{"num_key_value_heads": 2, "vocab_size": 3828, "norm_place": "pre", "bias": "qkv", "weight_decay": 0.024, "final_lr_fraction": 0.0, "dataset": "wikipedia_en"}
MLP neurons of a small language model. Each row is named by its layer, matrix (gate and up: input weights) and neuron, and shows model dimensions 64-191. Each number is 128 + 32 x the weight over its row's rms, rounded and kept within 0 to 255. A neuron's up and down rows have the sign that makes its largest values positive.
Before each neuron's rows, "fires after" lists the tokens most often just before its 100 highest values on Wikipedia text that the model never trained on. A number after a token or word is its count.

fires after: " " 34, "born" 23, "," 7, " (" 5, "." 4
L5.gate680 [ 92 171 123 109 122 176 130 133 116 138 160 167 132 138  96 101  69 136 125 205  78 103 157  97 132 143  94 125 113 121 193  83 173 159 141 203 131 126 146 153 154 178  86 101  86 142 121 136 136 103 148 142 132  86 140 137 168 120 122 161 161 136 133 163 123  78 108 122 162  81 136 104  79 110  95 141  48  43 128  79 102 109 152  67 151 101 145  98 119 118  55 126 181 156 121  83 117 105 137  73 150 133 151 164  77  83 139 173 208 165 117 131 122 163 107 128 153 126 103 109 152  19 156 163  58  82 139 135]
L5.up680 [120 153 126 133  85  76 154 115 159 108 116 110 104 119 169 128  81 133  76 112 133 101 117  99  98 154 180 125 112 100  62 162 138 145 136 162 140 138 141 114 108 164 135 157 109 152 102 150 143 142 152 102 114 178 161 150 147 165  82 154 118  98 113 148 166  94 190 175 125 172 130  94 163 165  92 111 107  91 127 129 124 128 141 113 141 111 169 127 157 129 163 144 131 191 149 134 140 113 150 175 134  57  99  86  90 119 131 138  75 127  71  89 186 169 161 117 168 114 161 104  87 135 116 125 156 100  99 106]

fires after: "9" 24, "0" 14, "8" 8, "°" 6, "′" 6, "1" 6
L4.gate157 [167 140 115 138 110 132 160 158 145 111 141 106 129 146 123 120  94  71  75 135 157 167 136  97 126  57 106 175 124 140 143 137 125  78 121 138  68  91 133 134 155 100 104 148  67 134 124 190 172 135 166 145  84 117 182 136 131 144 174 133  75 104 136 136  87 204  94 173 122 183 144 141 135 137 177 122 154 137  93 135 137 154 131 161 169 114 145 132 126 134 112 108 172  92 191 148 135 146  98 115 136 139  92 159 131  69 140 148 137 170 140 126 103 174 108 121 146  44 161 103 169  76 141 174  97  70  60 105]
L4.up157 [140 156 158 157  61 162 204 137 108  94 120 130 131 150 182 131 107 116 130 158 169  41 114  82 102 129 141 143 157  71 173 118 126 132 111 183  93 100 102  93 118 145 117  71 104 130 156 165 149 133  99 174 116 141 184 110 137 155 119 112  98 161 226 189 136 120 148 168  79 133 145 137 128 113 166  80  51  99 172 105 161 119 115 100  72 145  81  75 171 202 114 111 151 152 139 198 123 145 131 130 119 111 151 141 131 199 173 146 148 112 124 114 109 112 122 127 190  78 168 140 106 156 140 166 135 118  84 134]

fires after: "0" 26, " B" 6, "th" 6, " A" 5, " C" 4, "4" 4
L7.gate72 [122 127 127 159 136 135  27 101  99 121 162 128 137  88 136 153  99 157 133 112 138  94 118 149 150  64  86 111 137 170 140  65  90 115 127 102 131 153 107 119 135 118 126 117 162 143 172 141 113 134 134 127 153 138  96  95 150 122 117  41 114 101 100  95 211 108 137 103 152 121 155 152  54  81 107 128 170  80 131 176 128 126 100 103 127 132 124 120 123 135 132  99 130 122 114 140 116  77 129 115 218  95 163 143 138 180 105 153 117 157 134 104 198  60  83 125 119 186 159 118 129 107 167 137 108 114  60 119]
L7.up72 [169  76 179 158 108  90  88 118 149 107 104 126  94 149 133 110 129 115  84 162 148 126 123 146 145 153 108 105 151 170 154 135 112 125 172 104 152 178 143 144 111 159 131  93  37 147 136 102 106 156 120  99  90 114 124  70 161 108 133 152 153 178  86 103 170 112 105 127 159 105 164  91  47  73  77 151 112 105 145 144 134 106 104 120 121 125 106 137 132 145 117  71 103 138 128 101 123  93  54  74 138 128 166  94 166 139  87  99 114 160  64 158 136 167 153 123  67 148 130 141 153 118 222 143 151 138  54 132]

fires after: " f" 33, " F" 5, "f" 5, "H" 5, " h" 5, " surr" 4
L3.gate837 [ 52 125 138 177 101 161 150  18 153 150 168 108 143 147  58 109 123 181 174 155 113 135 151 110  99 158 135 101 173 148  82 136 106 134 115 131 146 136  45 116 148 140 118  56 105 156 148 120 164  79  78 105 117 149  70 175  54 142  97 109 166 134 138 117 172 121  92  91 133 122 111  88 115 134  93  37 105 113 151  85 103 155 119 140 145  83 133 182 139  74 106 126 174 175 165 162 136 102 151  93 147 122 145 142 172  30  96 119 123 143 107 119 134  66  90 164 116  87 135 109 101 140 110 144 193 104 186  94]
L3.up837 [166  67 161 142 127 128  71 202 105  81 133 181 127 164 143 175 146 139 166 147 150  93  74 120 104  79 162 104  71 125 169 116 145 126 135 114 103 114 173  41 160 142 139 123 143 128 114 147 123 113 160 109 101 125 104 124 108 140 102 135 132 132 155 112  94 109 137 125 125 128 135 132 167  96 109 116 136 116 129 114 145 126  94 139 127 139 170 113  66 136 187 116 154 120 127 140  55 120 155 109 141 120 161 154 196 165 143  97 164 124 120  76 142 180 112 147 121 112 116 123 165 124  84 154 166 125 164 113]

fires after: "\n" 30, "0" 24, "^{" 8, "ps" 7, "ondon" 6, "m" 5
L4.gate130 [137 127 105 151 107  86 134 139 108 147 128  74 118 136 176 140 150 103 144 114  88 108 152 110 141 123 141  96 119 184 116 139 122 153  56 200 122 145 118 139 115 123 158  75 169 137 163 106 120 154 130 149 139 164 110 169 167 115 119 163 170 136  92 100 164  98 161 142  92  79 119 151  98 124 110 145 160 105  66 136 162 137 177 123 108  95 100 149  49 118 111 123 128 169 146 159  85 163 131 143 169  85  93 130 142 179  73 121 130 162 146  77 121 118 135  65  71  77 192  91 138  71 112  89 139 119 144 121]
L4.up130 [ 92 170 156 199 151 162 165 161  69 149 101 127 117 114 131 146  94 207  72 105 154 178 127 147 129  87 120 148 109  94 144 125 118 120  90 130  88 135 140 154 119 116 121  94  95 146 138 159  84  40 107 121 116 169 100 115 153 122 126  70 150 148 132 121 101 200 122  84  84 146 106 197 118 105  96 140 148 148  99 129 170 165 117  88  95 139 121 169 113 129 133 115 181 160 147 137 111 182 141 164 161 114 154 107 182  92 139  63  74 154 170 107 196 113 175 167 165 134 104  91  95 105 124 135 117 124 153 158]

fires after: "\n" 73, " al" 10, " Al" 4
L4.gate986 [133 127 117 131 133  41  98  90 133 158 170 169 127 126 121 171  81  95 142 159 125 102 102 118 129  72  81 123 143 117 139 119 157 142  85  79  71  98 113 157 143  86 158 135 127 153  89  59 112 108 117 122 139 132  70 114  69  62  76 112 108 144 131 175 176 146 154 169  91 100 117  74 173 156 123  82 178 108 132 124 107 121 155 158 129 127 132 124  85  96 135 138  96 190  96 137 187 139 125 142  91 108 163 150  85 108 115 118 116 155 130 103 192 120 101 133 102  73 136 150 161 154 132 111  72 135 194 122]
L4.up986 [ 74 113 118 143 148 140 136 106 118 191 115 112 137 143 133 174  73 152 148  98 132 132 132 138 109 130 100 112 141 135 164 127 115  92 112  97  55 202 103 122 125 107 127  88  74 150 141 136 191 116 129 116  74 180 100 166  99  95 112 137 177 151 144 157 104 167 117 129 106 140 123 127 146 214 157  97 102 148  98  95 129 184 144 144 150 170 162 113  78  96 127  94 103 127 207 124 146 141 189 174 152 133 131 143 158 147 118 129 138  98 132 119  90 125 155 205 108 140  92 121  26  85 117 150 143  78 131 149]

fires after: "0" 37, "3" 9, "1" 8, "." 8, "4" 5
L6.gate228 [108 143  79  89 158 135  74 126 139 148 118 169 179  51 101 137  83 128 144  49  94 168  92 143  99 138 149 158 156 178  59 155 118 159 173 144 138 144  99 163 154 102  95 156 158 156 126 128 145  98 113  52 101  56  71  96 104 126 123 132  85 129 136  89 153  81 156 148 166 166 162 162 112 115 134  95 140 152 103 171 108 113 154  23 160 100 179 100 121 120 131 160 167 116 177 163 137 142 116 120  98 132  96 104  71 146 100 173 122 121 127 117 133 135  94 110 162 162 139 104 169 128 153 117 132 155  68  59]
L6.up228 [149 138 148 102  94 127  99 106 164  67 115 134 108 107 108 119 162 136  77 133 138 113 163  87 118  79  93 141 143 108 114 104 105  94 155 134 136 128 130 129  59 187 139  89 146 164 133 204 133 110 216 101  70 136 125 144 157  82 145 136 146 237 120 125 117 127  51  96 120  75 155 129 159 114 129 184 141 103  99 111  99 129 151 150 123 122 141 101 128 105 185 117  85 139 101 119  93 103 150 110 128 114  99 184 122  70 142 142  99 170 133 140 138 209 102 138 150 114  93 125 170 109 153 149 119 103 113  82]

fires after: "9" 22, "0" 17, "–" 9, " N" 6, " the" 6, "1" 5
L5.gate528 [159 134 173 108 116  98 133 126 137 127 137 161 103 107 110 109 112 107 129 154 124 150  58  92 141 151  99  55 128 128 138 133 155 113 184  59 122 160 141 154 154 133  95 116 206 146 120 157 162 154  84 135 126 182  92 126 106 173 111 164  51 150 125 120 163 130 184 158 194 112 147 110 129 134 175 140 105  81  92 161 146 168 146 108  95  93 146 119 120 159 122 142 126 168  85 126 154 161  96 154 118 145 123 105 166 135 150 159 149 101 109 173 133 121 111  97 179  80  86 119 118 148 226 135 143 127 137 167]
L5.up528 [207  94  93 121  85 134 185 109 121 109 163 150 133 112 128  84 165 147  85  87 162 122 113 170 116 114 185 146 119 150  43 156 139 173 143 100 124 154 135 103 156 102 146 104 124 134  70 157 140 155 140 175 151 116  91 172  57 102 140  85 113  69 175 131  89 125 128 157 104  98 150 160 107  75 100 132 166  90  90 143 121 164 186 141 111  86 125 113 116  90 109 116 153 126 144  97 128 147 183 123 105  92 173 119 139 166  98 117 131  95 107 131 157  92  83 122 132  69 143 169 128  95  99 138 150 141 146 127]

fires after: " |" 34, "|" 13, "′" 6, "°" 6, " " 6
L7.gate646 [117 120  29 168 124 170 145 130 136 119 108  82 160 154  69  95 205 132 159 118 116 209 161 143 114 140 159 131 191 129 177 126  90 164  68 134 148  91 106 175 117 137  83 107 135 136 109 171 139 136 117 112 131 141 184 165 121 125  52 131 118  98  95 161 150 127 125 138 166  93 141 152 118 123 129 122  77 104  92 129  95  98 105 127  92 101 104 150 136 179 139 131  57  89 166 129 136 107 197 170 122 111 150 153  48 166  67 136 142 143 116 150  93  91 145 109 118  90 146 149 139  77 104 148  74 170 102 178]
L7.up646 [109 173 102 122  82 140 164  36  83 126 143 134 121 119 159 113 177 185 148 139 148  76 149  85  57 114 143  88 135 120 100 168  75 153 122 121 130 111  99 128 159 122  91 115  53 129 139 161 150 137 118 134 101 162 129  98 150 129 107 137 119  98 122 127  42 192 142  92  84  81 166 135 158 170 110 121  92 129  76  98 146 152 150 123 155 125 134 155 166 182 163  90 161 127 199 169 140 147 105 160 114 100 153 144 128 204 164  61 129 123 117 149 116  93 142 155  87  64 102  54 113  91  59 156 107 111 101 135]

fires after: " " 34, " |" 17, " at" 7, "," 7, ";" 5
L6.gate813 [135 124  63 109  91 116 131 111 155 124 117 141 132 151 180 104 141 152 131 152 131 101 154 141  95 153 132 144 123  92 175  97 126 117 123  78  88 184 172 135  60 172 147 122 133 134 130 150  86 128 148 150 103 132 103  89 115 105 105  78 186 140 124  74 165 151 156 147 146 103 139  85 160 114 150  99 121 145 157 118 220 135  94 104  97  89  86  84 169 121 149 101 149 160 120 120 145 135 182  78 130 188 102 151  88 122 127 166 118  96 128  91 198 132 131 135 176 205  96  77 150 137 172 145  85 156 169 119]
L6.up813 [ 99  47 147 118 115 126 129 162 154 141 143 109 159 115  93 117 146 107 114 106 145 112  86 125 135 151  90  95 114 116 155 125 135 103 105 161 152 152 172  50  89 106 133 135  87 120 142 138 169 156 130  77 129 154  47  77 130 113 137  90  59 175 176 110 124 123 145  82 134 133 196 102 154 129  65 192  92 126 200  91 119 123  96  87 125 106 142 116 112 113 117 152 128 154 139 115 156 111 158 181 179 136  51  85 153 145 166 120  82 145 145  77 141 142 133 156 154 128 139 156 125  88 147 145 185 104 117 152]

fires after: " F" 36, " f" 25, "F" 7, "if" 6
L3.gate354 [ 93 150 126 107 148  95 114 136 150 102 143 134  78 113 163 115 116  77  66 170 123 110 131 136 109 166  78 222  88  43  85  87 111 109 127 125 127 121 131 102 134 152 165 107 178 167 123 138 151 117  91 127 184 119 125 109 158 145  73 125 160 158 131 128 107  98 152 136 113 133  90  91 135 148 181 131 113 141 171 132 185  99 149 149 124 137 109 105 178 154 104 155 153 145 105 141 188 127 155 200 105 128 135  23 103  93 119 113  90 112 172 116 119  96 157 106  65 144 206 171 168 129 104 119 104 155 117 143]
L3.up354 [153  77 163 109 153 179 169 114 116 127 108 121  75 104 130 155 156 123  92 178 176 159 134 130 133 111  81 109 131  79  92 116 129 100 184 141 121 164 114 109 142  93 119 125 142 126 137 158 106 162 176 183  61 100 139  80 115 135 168 136 123 136 166 158 156 125 151 175  84 129 116 123  88 128  44 135 123 152 114 144  91 144 145 153 135 138  73 109 131 100  53 149 141 171 112  96 167 124 126 110 203 175 112 115  95 175 145 120  72  85 164 132 212 129 135 109 153 160  95 129  73 166 119  79 135  85 164 177]

fires after: " l" 29, " L" 24, " h" 9, " H" 8
L3.gate259 [ 87 157 113 164 107 158 149 102 121 136 124 135  79 110 171 157 210 172 132 141  80 131 199 156 115  81 184 117 148  95 153 122 128 110 108  93 124 153 170 147 129 142 118  96 132 127  97  87 144  62 111 219 116  45  63 102 148 171 144 159 118 131 128 149 103 220 124 118 140 157 144 117 109 191  53 166 137 136 148  99 120  84 114 109 133 108 129 199 167 132 124  86 138 139 207 121 160 100 154 104  94  77  70 148  80 169 101 113 152 147 135 124 188 107 160  94 171 128 136 202 132 164 165 111 114  82 168 176]
L3.up259 [145 150 154 120 131  82 135 127 169 143 111 120 157 145  81 107 108 116 111 126 149 120 164  66 110 158 178 147 137 105 173  99 185 139  75  45 116 188 164 155 197 153 148 106 108 117 115 109  85 125 151 118 137 135 141 174 120 179 107  94 126 133 141 172 133 141 126 155 164 147 123 152 156 149  87 159 107 174 203 217 151 130 119 111 132 115  91 115 153 146 132 113  95  69  94 139  96 149 121 108 144 127  72 149  75 104 100  87 165 122 174  53 150  72 164 134 142  99 100 147 117 156 138 121  87 174 107 129]

fires after: " |" 17, " the" 15, " r" 7, "S" 5, " a" 5, " sc" 4
L3.gate789 [ 87 160 130 113 110 132 183 125  85 127  55 180  97 140 174 136  66 160 100 124 107 126 145  99  77 131 157 146 125 137  99 173 140 187 112 160 126 179 143 181 198 136 185 132 148 127 119 142 149 128 137  70 203 113 115 196 167 156 196 144 105 157  85 175  84 126 167  67 104 160 138 111  90 155 148 123 168 215  79 166 120 110 180 124 200  80 115 151 125 103 117 112 127 143 141 130 136 168  59 160 131 151 123 122 140 159 149 104 136 129  94 136  48 155  87 156 171 103 159 117 123 174 133 126 140 105 132  73]
L3.up789 [157 120 128 150 116 139  79 190 128 126 116 110 181 116 115 104 116 115 184 114 164 125  95 177 170 140 108 155 137 188 156 135 171 174 106 119  91 162 131 121 228 115 126 112 100 124 114 171  90  95  80 116 160 151 186 141 178 125 149 139 143  73 111 158 129 161 122 110 134 109 164 155 161 157 131 116  88 168 121 137 127  95  96 129 121 103 101 177 135 143 117 115 134 131 109 119 122  42 121 126 108 100  69 115 159 149 115 180 166 127 152 170 167  99 134 149  79 146  97 116 125 183 136  80 132 120 107 171]

fires after: "2" 15, "6" 13, "8" 12, "9" 11, "-" 11, "3" 8
L5.gate682 [137  92 127 162  65 144 133 130 154 161 164 135 103 148  65  88 140 177 130  96 129 136 120 111 121 113  92 188  89 167 143 199  91 118 120 168 138 134 116 111 108 129 129 139 134 101 109 169  88 139 165 114 171 147  69  84 136 155 121 147 169  89 134 125  81 132 197 112 190  94 143 175 142 104 155 207 132 132 123 152 151 161 148 152 172 121 135 127  93 101 152  96 140 161 103 128 168 112 157  48 127 108  54  97 161 143  86 146 165 193 117 167 129 102 152 104  91 127 116  73 144 109 151 135 140 120 161 125]
L5.up682 [138 139 120  82 167 146  54 165 113 185  97 159 124  68  67 119 150 146 152 211 159 163  56 144 152 129 113 143  96 148 130 112 151 159 138 135 105  57 156 141 107 124 139  92  90  70 154 115 115  87 128 156 141 102 113  92  92 121 158 147 146 183 117 109  87 108  55 102 149 123 118 130 159  87 124 122 199 148 110 122 128 125 163 126 140 133 132 100 135  75 172 145 119 165 174 147  75 115 112 126 139 116 125 128  98 121 136  91 156 175 125 158 181  84 128 135 139 174 101 106 119 173 145  87  53 183 148 207]

fires after: " " 39, " and" 18, " n" 12, "," 5, "1" 4
L3.gate481 [199  53  92 151 133 183 120 124 109 190 183 169 106 170 138 127 175 123 147 126 123 164 114 144 162 106  95 104 151 113 186 147 102 124 148 141 107 123 167 112 113 110  83 149 126 158  97 135 147  93 141 108 226 139 117 120 121 108 136 176  93 125 107 148  71  21 120 103 121  43 127 143  86 154 149 170 105 110 195 110  98 119 108 121 188  34 103 182 140 133 134 136 133 140 137 108 100 128  53  76  66 111 139 132 127 144 142  96 147 130 143 119 156  65  94 131 149 166 129  72  93 166 113 136 148 146 127 171]
L3.up481 [ 77 115 118 113 130 153 192 122 142  77 213 201 162 136 170 195 168 150 114 112 100 104 162 146 200 177 135  99 106 129 162 151  80  86 130 104  98 173 145 151 177 101 139  69 111 123 130 146  87 157 131 177 145 106 102 130  37 113 129 128 139 117 114 161 130 141 110 128 152 159 140 128 113 151 142 151  95 123 118 183 185 138 113 110 114 105 144 111 151 150  89  87 133 140 148  52  73 143  86  93  92 146 120 152  69 106  96  45 148 169 156  68 108 154 105 161 149 171 129 106 125 185 177  83  95 132 141 109]

fires after: "\n" 23, " February" 10, " November" 10, " April" 6, " September" 6, " January" 6
L6.gate412 [134 110 125 181 173 142 138 122 114 109 157 159 114 117  64 185 126 129 163  82 120 172 116 144 104 125 130 127 206 137  92 162 111  51 121 181 158 149 119  89 119 159 206 119  84 126 117 120 131 135 111 111 101 154 106 189 114 129 139 107 136  92 151 137 142 216 193 167  87 174 118  71 148 161 130 117 182  94 106  83 156  87 158 114 132 136 128 178 112 162  93 162  93 159 125 159 148 122 126 156 174  76 136 124 127 127 140 130 121 152 134  71 124 139 142  51 125 150 137 108  87 158  89 125 175  77 189 120]
L6.up412 [141 121 118 196 148  99 179 131  78 213 159 140 184 119  86 100 128 186 185  71 145 133 185 113 123 100 105 119 146 147  98 115 132 151 115 126 122 140 142 136 208  78 175 154 103 104 158 141 108  97 154 101 109 151 137  91  52 155 107 134 115 156 168 119 134 135 150 109 135  33 116  87 157 156 104 116 165 129 111 152 141 108 128 178 127 149  90  80  85 165 132 108  59 171  79 159 114 164 113 127 166 135  90 117 192 205 125 158 140  76 111 145 139 143 147 105 104 113 116 111 132 118 168 107  63 162  92 145]

fires after: " " 35, " |" 16, " a" 4, " dis" 4, "is" 4
L4.gate120 [149 202 189 122 119 112 118 138 147  89  79 134 113 175 101 119 140 162 160 133 135 133 168 119 162 149 175 117 202 107  55 154 180 117 142  81 120  98  97 142 178 100  94 149 130 167 100  99 155 138 121 112 132 102 143  89 154  93  72 149 153 172  94 157  99  61  98 178 150  93 144 106 128 141 130 154 127 136 148 106 139 147  91 148 103  99 140 126 134 169 120 129 120 147 132  65  75 170  99 137 118 159 180 120  83 154 133 138 115 151  51 192 124 106 125  88 153 158 120  25 130 128 159 173 136 100 171 117]
L4.up120 [158 120 106 122 165 133 131  96 118 133 116  74 157 132 124 156 106 144  97 130 152 114 224 155 149 183 155  65 166 125 121 100 140 167  90  74 124 113  96 115  73 113 127  97  99 134 165 118 168 155 122 111 107 142 148 114 145 158 122 129 132  93 147 137 112 161  80 118 126 117 148 112 158 151 130 168 116 112 125 204  67 150 153 191 142 151  91  54 113 176 166 103 174 104 139 160 231  88 140 179 135 194 116 142  49 178 163 143 153 157 129 102 184  52 129 135 119 127 164 103 133 153 123 151  72 152  86 136]

fires after: "\n" 44, "S" 10, "-" 4
L7.gate480 [125  64 115  96 137 142 147  95 103 103 117 144  85 101 133 134 132  84 140 126 112  89 142 120 127 166  81 115 110 166 212 117 183 146 156 135 145  86 101  39  81 121 156 136 105  62  89 149 105 108 166 127 118 179 104 153 120 151  93 125 105 159 149 106 104 189 212 158 125 147 133 158  60 159 128 123 100 155 189 162 180 159 167 139 139 197 135 126  90 136  89 131 158  77 144 137 122 135  94 128 162 132 129 159 140 192  63  65 170 153  87 157 127 108 121 144 124 131 124 141  98 124 111 167 158 115 166 110]
L7.up480 [101  82 159 100 110 193 124 113  80 188  96 149 147 110 102 124  85 112 143 110 143 131 152 126 118 101  86 131 147 128 115 101  96 117 117 124 139 100 129 158 114 162 197 125  73 106 135  92  72 105 105 178 116 122  89  65  43 120 139 111 146 102 128 152 158 114  73 156 134 102  83  92 149 107 113 140  67 148 146 127 128 105 165  99  98 158 174 111 203 142 128 121 119 154 110 104  92 108  90 144 135 170  96 107 140 114 111 145 174 127 150 143  72 158 149 183 110 111 118 132 105 106 141  60 166 164 131 173]

fires after: "9" 21, "1" 17, "," 9, " was" 9, "born" 9
L5.gate497 [128 152 146 142 132 150 132 117 129 144 151 135 157 118 132 125 140 115  69 165  71  73 156 109 156 101 128  81 117 134  96 148 105 174 164  72 115 132  68 138  80  76 123 117 111 150 109 166 126 121 189  90 132 118 156 100 138  89 108 136  76 146 103  51 114 165 117 133 136 131 168 140 123 179  99 166  94 124 128 155  84 117  90 136 118  80 155 136 157 161 168 125 122  92 180 167 173  85  82 149 107 148 119  81 168  86 108 165 158 168  98  98 150 158 113 175 125 108 103 146 144 140 120  96 148 149 152 107]
L5.up497 [116 110 169 119 141 121 106 158 146 144 134 135 145 137 164 164 154 125  77  69 197  45 127 126 110 123 135 167  60  95 143 165 116  68 152  88 122 132  79 133 146 148 147 119 105 137 163 120 121  82 192  48 116 125 101 116 180 132 167 147 137 113 160 138 129 159  84 107 118 148 143 126 152 135 138  84 131 140  83 126 177 136 136  80 143 153 131 128  76  94 100 166 105 127 127  97 109 114 109  88 165 121 140 157 132  71 118 128 221 149 103 155  68 108 137 144 173 105 121  81 111 138 108 100  75 121 113 196]

fires after: "\n" 36, " Pat" 7, " St" 6, " p" 5, " Th" 5
L3.gate730 [162  51 103  94 151 156 142  97 112 100 132 151 110 153 149 132 151 163 124 150 172 136 112 125 161 136 129  84 101  95 123 135  93 188 131 124 129 168 156 111 149 155 104 152  92 111 112 148 151  99 110 100 125 163 100 117 169 127 115 159 110 165 156  88 101  89  98 129 154 203 162 119 100 120 153 139  79  99 163  60 123  92 101 132 123 160 143 147 126 136 139 225 132 151  56 111 135 158 140 126 105 139 126 135 106 201 170 114 178 162  80  82 156 119 171 130 228 181 165 164 134 132 131 106 105 149 168 142]
L3.up730 [129 120 145  79 137 122 168 121 132 175 151 103 162 175 104 117 130 224 138  97 104 138 114 133 117 121 144 117 147 112  62 126  80 143 153 154  96 157 130 151 118 170  88 128 151 171 140 148 156 163 134 132 106 135  90 126 121 123  66 156 136 103 198 120 170 106 126 125 133 111 109 169  81 112 106 110  80 129 172  62 109 113 168 116 117 190 105 137 209 174 146 137 107 110 126 190 163 156 107 120 108  92 131  61 149 151 134 119 166 137 106  86 108 136 165 150 166 119 142  94 120 138 111 128  98 136 148 124]

fires after: " " 30, ")" 18, " |" 9, " of" 6, "1" 5, "0" 4
L6.gate991 [118  59 105 220  76 145 147 173  95 167  63 104 177 143  77 173 141 178  94 112 103 151 133 197 125 102 182 151 143 114 197  75 143 183  88  97 145 107 102 122 119  51  86  96 103 101  87 102  78 163 156 116  90  89 172 167  90 133 121 116  98 134  87 108 162 102 126 122 195 101 122  97  96 101 160 165 132 127 159  74 131  50 180 116 162 110 170 168 196 181  93 131 110 149 112 119 134 170  79 166 174 169 153 156 117  99 154 151 128 163 110 116 139 158  95 130 126 111 159 134 118 114 140 100 127 101  96 103]
L6.up991 [187 133 146 123 143 155 192 160 146 132 103 182 149 140 110 119 116 150 158 175  98 170 110 109 113  82 150 102 159 119 138 141 104 164 130  91 121 116 114  92 142 188 112 131 118 115 169 146 152 134 127 105 140 122  80 199 143  92 108 122 126  86 105 112 120 125 139 128 166 132 157 113  98 104 100 106 167 150  63 122 163 139 155  90 165 103 136 152 153 129  76 114  55 145  68 119 116  99 107  93 127  67 136 117 161 149 136  68 189 104  97  58 175 131 111 110 116 154  54 132 158  65 128 145 138 136 168 179]

fires after: "0" 38, "9" 10, "," 5, " hel" 4, " he" 4
L5.gate368 [132 130 150 119 151 100 155 185 117  99 143 110 146 100 137 155 182 152 107 131 188 175  72 174 139 141 131 124 168 129 160 138 106 138 158 144 108 192 141 106 134 121 154  68 115 115  75 211 158 110  95  98 163 130  76  99 180 117 138 200 104 151  53 141 117 163 102 110 121 101 137  70 119 148 129 132 131 146  84 117 128  92 129  97  77 144 178 114 194 134 105 122 140 130 161  94 135 141  89 142 122 173 119  82 132 152  88 166 140  70 146 106 138  68  87 129 131 124 146 169 156 115 162 116 226 157  98 149]
L5.up368 [113  89  81 146 112 130 134 128 120 145  97 124  77 105  98  65 129 188  89 171 145 119  83 103 129 164 184 146 164 110 145 127 133 138 119 167  89 168 129  85  81 125 103 116 130 138 121 148 155 149 122 164 114 175  93 130  79 152 189  98 105 139  80 129 136 139 154 145  65  96 123 136 101 153 147 142 103 159 157 135 149  90 110 160 143 118 154 144 147 173 156  91 136 145  95  76 115 132 145  64  65 116 108 108 144 118  95 139 131  82 149 121 197 123 141  76 178  95 181 142  91 155 108 139 134 158 108  98]

fires after: " P" 37, " p" 11, "^{" 8, "P" 6, "\n" 6, " " 5
L6.gate682 [146 123 201 174 136 129 151 137 171 127 142 103 187  92 143 125 120 145  77 139 120 164 141 131 120 171 145  50 114 144 151 107 118 112 126 132  79 163 174 166 106 191 119 146 144 130 134 189 113 101 117 106  73 144 177 142  96 117 111 158 116 116 162  67 144 127 109 125 153  91 117 126  89 121 159 142 132 124 143  88 107 211 119 115 122 148 117 173 124 134 158 192 182 145 117 132 126 123 118  85 109 160 140 138 103 147 142 170 146 140 159 119  67 185 162 111  74 117 114 111 134 137 149  97 112 116 116 128]
L6.up682 [ 68 143 164 118 148  99 142 144 162 126 123  87  74 174 135  75 130 114 100 147 146  83  48 174 127  80 148 128 152 147 136 102  58 108 109 111  67 101 116 109 161  99 100 148 171 147 130 121 138 153 105 119  99 157 107 139  91 146 160 156 124 155  66 186 135  78 127 115 122 109 171 166 105 153 210  98 124  69 114 112 157 128 136 139 133 125 134  88 109 165 175 112 115 109  94 183 117  95 154 139  49 152 109  60 149 138  70  75 105 107 150 146  69 149 174 204 106 157 150 106 156 122 127 137 109 126 112  93]

fires after: "==" 12, "CA" 11, "N" 8, "S" 7, "A" 6, "E" 6
L3.gate571 [103  74 140 136 118 160 162 102 108 106 152 117  70 159 148 133 105  54 149 193 142 126 107 111 142  99 225 151 141 158 146 126 231 115 114  58 169 144  96 167 144 136 108 201 147 117  80  95 105  28 107 125 131 120 161 138 134 140 170 160  94 189 178 113 158  91  85 141 137 168 126 110 130 169 153 102  96 110 144 133 129 147 128 124 123  89 109 117 123 166  72 136 167  68 178 175 148 181  84 104 145  97 158 135 127 152 129 132  99 110 155 161 142 183 117 119 110 144  67 103  59 118 175  98 190  65 105 133]
L3.up571 [124 116 143  72 100 154 101 108 125 156 110 141 104 126 130 156 169 127 201 131 199 132  52 113  82 141 160 162 106 165 116  59 125 121 135 176 159 117 101 143 166 155 112 158 123 172 110 101 104 140 128  92 122 104 158 184 126 177 119 107 151 169  92 142 106 165 105 171 190  87  98 127 201 148  68 126 117 138 166 123  87  88 126  99 163 131 132 113 163 110  71  79 128 163 137 173 117 103 103 163  82  87  79 142 199 118  76 121 136 116 129 126 137 149 173 151  71 210  77 157  82 130 172 138 162 149 132 152]

fires after: " Sh" 14, " K" 12, " h" 8, " H" 6, "H" 5, " S" 5
L5.gate946 [ 93 134 157 193 142 146 170 153 102 162 129 119 145 146  78  76 164 141 145 139  83 135 143 166  77 131 161 137 137 115 139 123 130 107 130 152 138  92 114  69 122 103 108 113  98 121 127 166 121 102 138 150 106 115 180 136 129 100 146 124 167 134 107  75 156 115 123  87  92  98 120  31 109 134 143 108  86 124 162 101  94 115  91 105 137  87 110 213 143 124 118 138 140  90 184 144 172  70 122 151  46 124 138 154 142 136 161 134  92 113 119 154 191 172 159 100  97  90 128 112 116 141 140 108 119 140  90 103]
L5.up946 [181 141 163 111 164 130 149 143 106 129 126 172 138 165 158 168 102 124 118  95  92 189 119 157 151 117 151 106 138 148 165 100 147 114 134 105 122 131 143 146 102 130 160 171  99 218 164 124 131 122 115 133 106  97 151 127 130 125  86 145 151 110 121 162 141 181 148 126 153 141 175 114 145  97 142  78 132 162  83 147 111 142 129 122 138 128  93 136 172  84 143 141 127 144 134 138  86 135  88 131 120 103 155 146 118 166  86 151 127 198 192  72  90 142 193 133 146  75  84 130 200 127 104 123 107 143 157 110]